From a checkpoint of a small transformer trained on Wikipedia: vocabulary 4096, learned positions.
MLP neurons of a small language model. Each row is named by its layer, matrix (down: output weights) and neuron, and shows model dimensions 64-191. Each number is 200 + 40 x the weight over its row's rms, rounded and kept within 0 to 999. A neuron's up and down rows have the sign that makes its largest values positive.
A block is one neuron, or neurons of one layer that tend to fire together. After each block is what it responds to, as a language model described it from the Wikipedia text at the highest values.

L2.down145,122,184,143,231,158,240,207,241,178,249,198,200,160,204,273,216,226,164,233,218,170,276,234,240,216,210,295,180,181,161,226,180,200,178,248,191,255,234,233,227,246,207,162,259,203,216,192,187,198,230,237,216,262,150,248,203,223,237,182,223,198,188,193,222,205,224,106,225,246,189,218,242,149,206,214,120,238,185,146,193,224,327,156,226,171,263,170,192,132,241,131,144,181,190,173,252,175,209,139,205,138,198,205,246,243,211,148,243,183,165,238,203,230,228,222,216,231,218,270,243,169,177,159,128,175,200,239,209
L2.down153,252,270,242,179,148,208,218,185,157,257,169,264,188,171,165,187,154,154,194,160,224,156,205,251,212,214,230,221,266,253,196,261,221,242,234,209,206,140,261,304,171,208,175,164,165,188,150,238,227,173,157,223,206,165,143,194,186,258,197,197,231,193,183,225,216,248,206,196,206,162,90,142,199,193,177,182,121,254,149,191,287,197,281,173,204,173,137,197,172,208,227,158,266,209,259,196,220,189,231,215,166,191,130,213,159,226,213,220,153,166,178,280,222,194,148,195,150,259,196,183,223,214,138,193,213,183,154,165
L2.down163,222,191,169,183,214,189,172,155,154,220,252,194,247,157,130,232,191,238,126,167,218,166,133,237,156,149,121,209,256,202,118,228,201,139,201,216,179,184,207,282,120,202,241,215,220,204,242,182,178,159,227,286,176,175,270,203,198,219,181,195,146,181,248,278,205,188,173,193,188,282,138,201,183,196,175,188,235,217,282,177,204,233,224,224,158,105,195,165,171,282,250,219,234,192,227,221,198,198,222,178,166,207,172,201,167,181,237,206,215,224,258,185,206,322,181,150,192,180,240,193,265,182,212,128,265,183,183,171
L2.down320,193,235,225,164,237,261,212,124,178,235,201,182,195,230,177,238,149,136,157,208,204,132,211,187,139,226,211,158,219,121,220,137,180,183,187,223,151,215,212,147,174,157,182,199,224,218,197,231,261,180,243,156,205,245,220,175,228,123,203,178,252,226,276,171,183,232,248,149,172,201,265,160,142,223,166,202,142,172,266,214,243,216,176,197,253,208,268,297,229,288,165,171,198,209,157,223,174,147,299,176,175,154,199,214,174,221,246,125,211,227,249,203,199,218,169,210,121,183,225,149,169,200,211,249,209,165,126,263
L2.down345,252,299,206,221,159,171,215,228,289,180,186,180,219,223,145,253,185,143,223,222,178,193,142,254,206,253,233,222,225,174,239,128,136,146,203,97,167,163,247,204,210,223,193,228,121,184,154,181,242,225,184,240,260,179,245,198,143,170,201,249,196,159,212,191,177,248,263,253,219,180,294,234,178,167,143,242,168,185,177,233,220,81,179,181,171,213,235,203,245,223,196,237,172,184,167,186,205,215,220,168,106,219,200,149,249,139,201,232,232,206,227,217,184,215,212,188,186,211,253,240,175,164,313,171,173,210,164,182
L2.down352,254,181,175,184,179,224,233,162,109,276,205,175,173,163,204,199,158,205,174,259,124,220,256,228,169,217,262,187,222,148,242,272,208,200,207,187,255,130,201,226,210,196,103,180,188,233,137,209,85,174,247,240,151,201,156,182,180,175,219,269,175,191,259,250,127,211,216,197,225,191,146,188,225,189,173,211,170,155,230,208,217,176,174,125,183,227,164,201,294,264,204,231,192,280,235,211,210,228,181,130,220,192,196,236,187,147,229,224,186,173,188,168,193,234,157,274,189,250,183,238,255,220,243,195,222,219,184,159
L2.down368,212,162,289,255,174,259,156,202,235,179,191,192,231,187,241,277,201,207,201,180,183,116,262,225,189,119,154,172,222,195,210,218,260,227,116,175,173,205,85,250,212,129,233,184,188,132,210,176,247,253,159,157,201,286,158,220,255,259,187,118,249,151,173,149,220,197,136,146,157,170,203,210,224,150,170,210,229,222,238,183,137,165,157,235,237,262,151,234,229,161,161,166,207,191,232,150,211,301,180,203,192,181,233,207,146,224,244,224,225,224,236,158,162,168,191,147,203,213,242,244,286,259,221,159,158,129,198,261
L2.down379,117,247,202,263,161,185,204,195,226,208,259,198,272,233,183,175,215,207,219,170,276,158,141,131,175,190,231,214,129,221,123,161,202,139,245,213,236,208,251,180,249,221,195,148,235,158,176,203,125,234,158,276,154,264,122,306,207,168,218,162,211,190,189,182,153,220,214,249,176,172,132,220,215,168,201,237,286,245,209,258,143,273,259,181,251,283,243,217,241,162,215,150,218,166,194,187,230,232,188,233,208,171,181,162,254,267,191,150,146,227,241,188,246,250,117,209,151,166,189,180,154,236,177,149,199,212,161,248
L2.down384,118,209,208,186,205,193,213,113,195,255,209,269,165,137,168,165,175,224,188,226,217,220,184,206,259,201,254,282,268,226,165,179,279,134,208,176,189,215,207,238,238,250,161,193,111,211,250,147,152,147,139,188,214,231,187,231,217,186,149,253,267,198,215,256,178,199,186,69,176,224,277,209,143,214,182,153,282,155,253,277,194,188,252,151,228,222,170,192,191,148,262,203,180,229,98,158,210,214,165,234,252,96,208,210,146,205,219,251,181,188,236,199,202,201,204,161,261,238,114,174,244,191,222,218,203,235,180,247
L2.down388,171,296,180,146,194,180,232,207,202,199,234,232,196,221,173,204,196,123,140,167,240,155,140,122,223,270,168,195,170,187,227,207,220,203,250,223,181,236,215,262,193,185,178,239,263,219,163,193,181,188,185,135,154,156,235,190,320,177,229,241,218,255,194,208,193,184,157,268,206,255,165,212,139,256,200,199,188,194,195,197,210,223,141,158,211,275,111,265,191,145,247,203,262,176,154,231,220,170,189,263,205,185,220,254,158,211,170,216,214,180,170,235,224,214,174,186,168,244,127,205,159,237,216,197,147,165,207,200
L2.down392,216,223,244,200,144,160,218,208,168,237,159,188,138,246,179,231,180,176,236,208,222,137,135,104,227,231,147,191,152,192,239,239,153,164,254,235,88,207,229,231,139,179,215,210,180,120,155,251,192,182,141,265,194,244,203,217,181,172,194,172,223,216,221,223,184,235,217,279,234,207,159,148,250,184,263,250,213,224,191,192,206,236,219,202,132,201,152,187,237,237,145,240,198,164,249,170,201,221,149,152,234,227,135,210,164,190,155,198,154,268,189,201,205,159,125,220,152,142,217,253,125,275,215,166,193,197,156,263
L2.down409,221,158,136,220,252,183,182,202,243,251,198,255,179,215,239,79,166,166,262,188,208,229,198,188,275,278,232,101,196,167,205,215,205,142,147,181,238,226,208,141,258,218,228,246,223,175,117,289,300,194,233,156,146,219,172,172,193,145,187,148,132,244,156,207,193,174,204,245,183,222,251,217,225,197,214,224,268,173,228,146,235,191,169,207,224,248,176,238,241,240,222,237,209,167,124,198,239,166,242,257,186,222,228,212,201,163,130,198,158,216,246,231,189,248,250,233,172,166,255,116,261,217,172,178,246,224,219,247
L2.down413,194,302,163,177,164,178,124,229,187,205,168,252,205,239,134,256,125,177,180,147,197,238,171,208,149,192,189,224,143,239,140,139,200,171,197,207,224,167,216,211,188,133,212,191,184,185,236,212,101,213,153,191,189,182,182,295,233,192,213,243,210,200,220,228,195,247,216,201,207,171,120,282,142,168,145,212,173,168,184,291,258,171,198,207,216,157,178,221,181,214,122,225,152,145,100,222,202,148,199,188,216,242,166,145,177,221,190,163,166,257,211,226,201,207,299,217,242,215,232,202,134,193,224,189,210,193,224,258
L2.down425,232,223,190,217,203,185,131,259,210,190,187,202,163,152,198,259,214,140,191,86,99,169,243,205,195,177,194,271,196,242,212,250,157,232,199,173,172,141,228,205,209,231,178,239,142,222,200,166,172,180,242,170,213,204,191,254,218,180,151,223,170,224,186,236,276,228,236,223,187,214,227,165,216,152,179,208,226,252,131,178,208,217,335,188,196,147,196,222,243,212,190,217,163,179,168,233,157,190,162,107,127,223,183,194,246,219,151,233,244,171,232,241,215,178,212,281,227,203,179,192,224,219,261,215,132,197,214,256
L2.down467,165,246,198,153,269,218,122,157,181,148,206,214,229,260,153,166,108,247,232,244,260,193,267,238,221,249,131,194,221,178,147,232,271,187,202,234,261,158,217,227,246,218,203,184,174,200,176,214,142,186,258,179,210,222,223,261,185,147,193,225,286,206,204,225,225,169,268,159,190,140,209,176,157,172,152,225,246,195,214,181,159,203,270,187,229,169,193,238,262,252,181,179,206,224,245,241,196,173,232,196,211,241,160,223,168,204,163,197,233,184,149,237,270,245,191,211,164,182,256,259,164,217,153,181,224,183,137,138
L2.down492,187,230,224,216,215,273,179,188,218,119,123,233,223,220,154,204,218,252,207,236,235,239,175,215,192,151,154,291,175,213,278,190,254,153,269,261,162,191,176,254,197,143,195,244,267,225,318,150,159,195,189,181,224,228,171,262,156,200,191,234,224,106,181,195,249,194,156,217,224,168,232,155,229,141,198,197,145,264,214,236,247,260,199,179,197,150,179,162,116,167,175,184,183,167,239,179,220,216,243,208,256,200,173,132,224,194,173,219,163,226,272,181,187,179,215,215,170,222,182,270,201,202,222,172,215,149,218,77
First three digits of four-digit years (201, 200, 199, 196), after a space, dash or parenthesis, e.g. 2017, 2009, 1957. Also fires on "statistics" in "Career statistics" headings and on === subsection markers.

L9.down41,149,226,188,242,268,134,151,218,249,216,227,234,196,184,244,228,128,262,175,218,186,149,198,159,186,200,174,202,151,179,198,169,241,242,232,236,191,108,176,236,206,187,235,146,189,253,233,266,235,212,174,193,134,185,214,288,193,169,260,303,210,298,179,184,234,177,211,168,203,176,148,176,191,155,203,213,190,190,232,230,155,203,189,222,176,191,258,194,220,170,223,188,144,242,210,230,240,177,199,185,157,225,202,197,218,229,237,190,245,154,256,156,163,242,161,199,195,210,108,190,156,147,172,126,233,305,216,212
L9.down64,279,214,227,160,171,280,237,200,204,210,124,182,217,231,164,219,201,244,190,195,249,205,188,180,189,181,285,125,171,235,207,268,247,77,251,151,171,163,177,214,140,179,111,182,139,267,221,169,194,144,193,193,257,236,197,242,140,169,178,232,133,196,250,182,218,237,194,203,178,180,167,229,234,254,194,197,179,200,217,191,243,190,183,205,168,219,216,187,182,191,187,129,171,207,252,201,203,229,236,205,222,200,100,203,297,224,188,196,159,172,223,224,206,176,139,160,260,171,187,242,117,187,177,223,229,133,259,231
L9.down125,224,192,175,161,208,176,210,247,199,223,191,254,158,179,307,160,150,223,134,224,290,278,231,202,219,119,267,258,206,223,175,108,196,238,155,287,179,196,180,186,256,253,201,199,194,193,178,132,138,258,204,237,155,212,202,252,237,199,163,166,134,150,199,196,157,262,189,193,207,260,160,229,156,232,277,197,197,224,167,140,188,202,266,175,170,194,276,222,251,149,181,215,203,165,188,244,157,240,176,219,272,241,150,176,209,187,136,170,163,164,213,209,225,246,141,216,264,197,262,177,189,235,191,172,248,216,131,202
L9.down155,213,220,131,191,175,192,84,166,206,172,173,167,108,227,154,217,159,181,149,121,204,214,89,226,163,188,203,161,184,136,172,131,228,160,217,200,248,182,165,285,144,166,170,179,107,234,287,193,188,271,156,197,255,183,247,239,185,222,157,184,232,259,150,210,228,244,169,153,218,233,237,271,233,230,209,182,178,205,222,232,169,153,201,193,196,204,270,272,170,179,202,262,231,198,218,244,229,191,162,150,221,215,224,203,232,240,178,120,180,272,220,149,213,210,249,204,192,218,257,172,231,192,197,272,131,199,194,240
Word-final pieces in biographical and historical prose that lead into a year, place or agent: participle endings (made, brought, located, mentioned), the space before years, and born, early, late.

L9.down110,236,144,222,183,245,268,171,232,228,302,210,232,199,204,198,194,193,278,226,284,167,224,143,213,172,154,204,154,198,226,174,254,184,184,180,221,202,233,193,215,149,119,225,202,254,187,172,226,62,185,144,171,214,211,199,146,224,143,219,198,253,186,146,262,119,183,201,185,232,211,232,100,183,242,199,177,257,220,212,156,219,169,268,226,191,246,202,167,284,178,168,189,177,167,201,247,229,199,208,260,175,247,220,233,200,149,173,144,157,171,211,211,213,132,216,159,210,200,128,212,102,265,267,239,201,211,232,294
L9.down116,212,218,195,246,198,214,194,156,275,223,234,220,177,230,166,154,228,96,205,207,159,191,188,265,189,246,173,179,229,172,200,276,190,174,238,266,140,221,111,166,196,150,175,279,190,119,183,176,221,139,155,227,152,254,199,172,226,236,225,222,229,269,225,233,200,162,161,215,221,222,134,161,197,255,263,265,225,220,232,152,263,241,164,230,124,165,202,163,217,212,231,213,150,230,179,174,164,167,150,175,169,155,166,219,176,187,144,216,207,218,221,203,185,252,221,256,241,176,201,186,121,216,247,177,225,186,239,193
L9.down295,237,268,228,217,163,226,158,149,226,165,173,123,266,211,250,156,131,146,201,184,204,250,175,228,197,180,253,194,247,243,193,127,193,214,193,203,216,207,178,216,247,240,230,165,183,176,238,223,150,166,192,198,221,219,242,179,256,161,180,201,164,192,243,197,157,155,299,193,158,206,126,172,167,331,233,150,284,137,213,264,176,207,193,91,166,168,204,228,284,270,236,193,131,224,162,131,173,211,142,227,234,217,218,188,199,188,216,220,212,227,185,200,124,271,238,203,187,193,246,233,213,228,219,203,273,209,188,171
L9.down401,160,265,267,216,206,202,169,187,198,189,153,225,201,172,221,197,131,249,189,202,118,158,165,116,205,190,280,151,188,180,178,248,227,178,147,254,134,130,139,215,164,255,128,226,161,204,236,218,212,174,172,212,206,215,211,167,211,198,242,215,190,246,201,243,215,207,193,271,167,221,203,228,196,166,321,232,313,156,211,163,229,250,152,194,246,202,202,166,116,250,193,238,176,241,197,225,228,153,200,157,224,154,225,242,203,214,240,209,312,184,181,200,178,112,177,185,202,196,222,200,191,237,189,199,290,206,162,262
Periods closing a sentence in Wikipedia prose, just before a new one (England., line.); also the word-start piece rec in recalled, reconcile, recruiting.

L7.down255,156,270,211,240,213,232,234,218,213,210,168,220,199,245,251,206,220,258,192,138,233,157,226,151,221,200,207,163,181,232,174,255,206,181,178,266,159,187,200,194,172,184,179,216,214,165,245,182,218,189,205,197,208,185,272,147,168,186,263,243,219,155,190,153,272,122,202,182,95,192,213,179,214,192,166,198,198,130,160,133,229,272,244,209,225,154,215,144,172,244,181,321,236,130,229,155,233,177,211,218,262,170,176,220,159,222,187,201,199,137,223,198,205,239,211,150,165,178,157,194,292,166,289,197,175,160,197,205
The first token of a finite verb or auxiliary right after its subject or a relative pronoun, e.g. g(rossed), last(ed), has, will, may.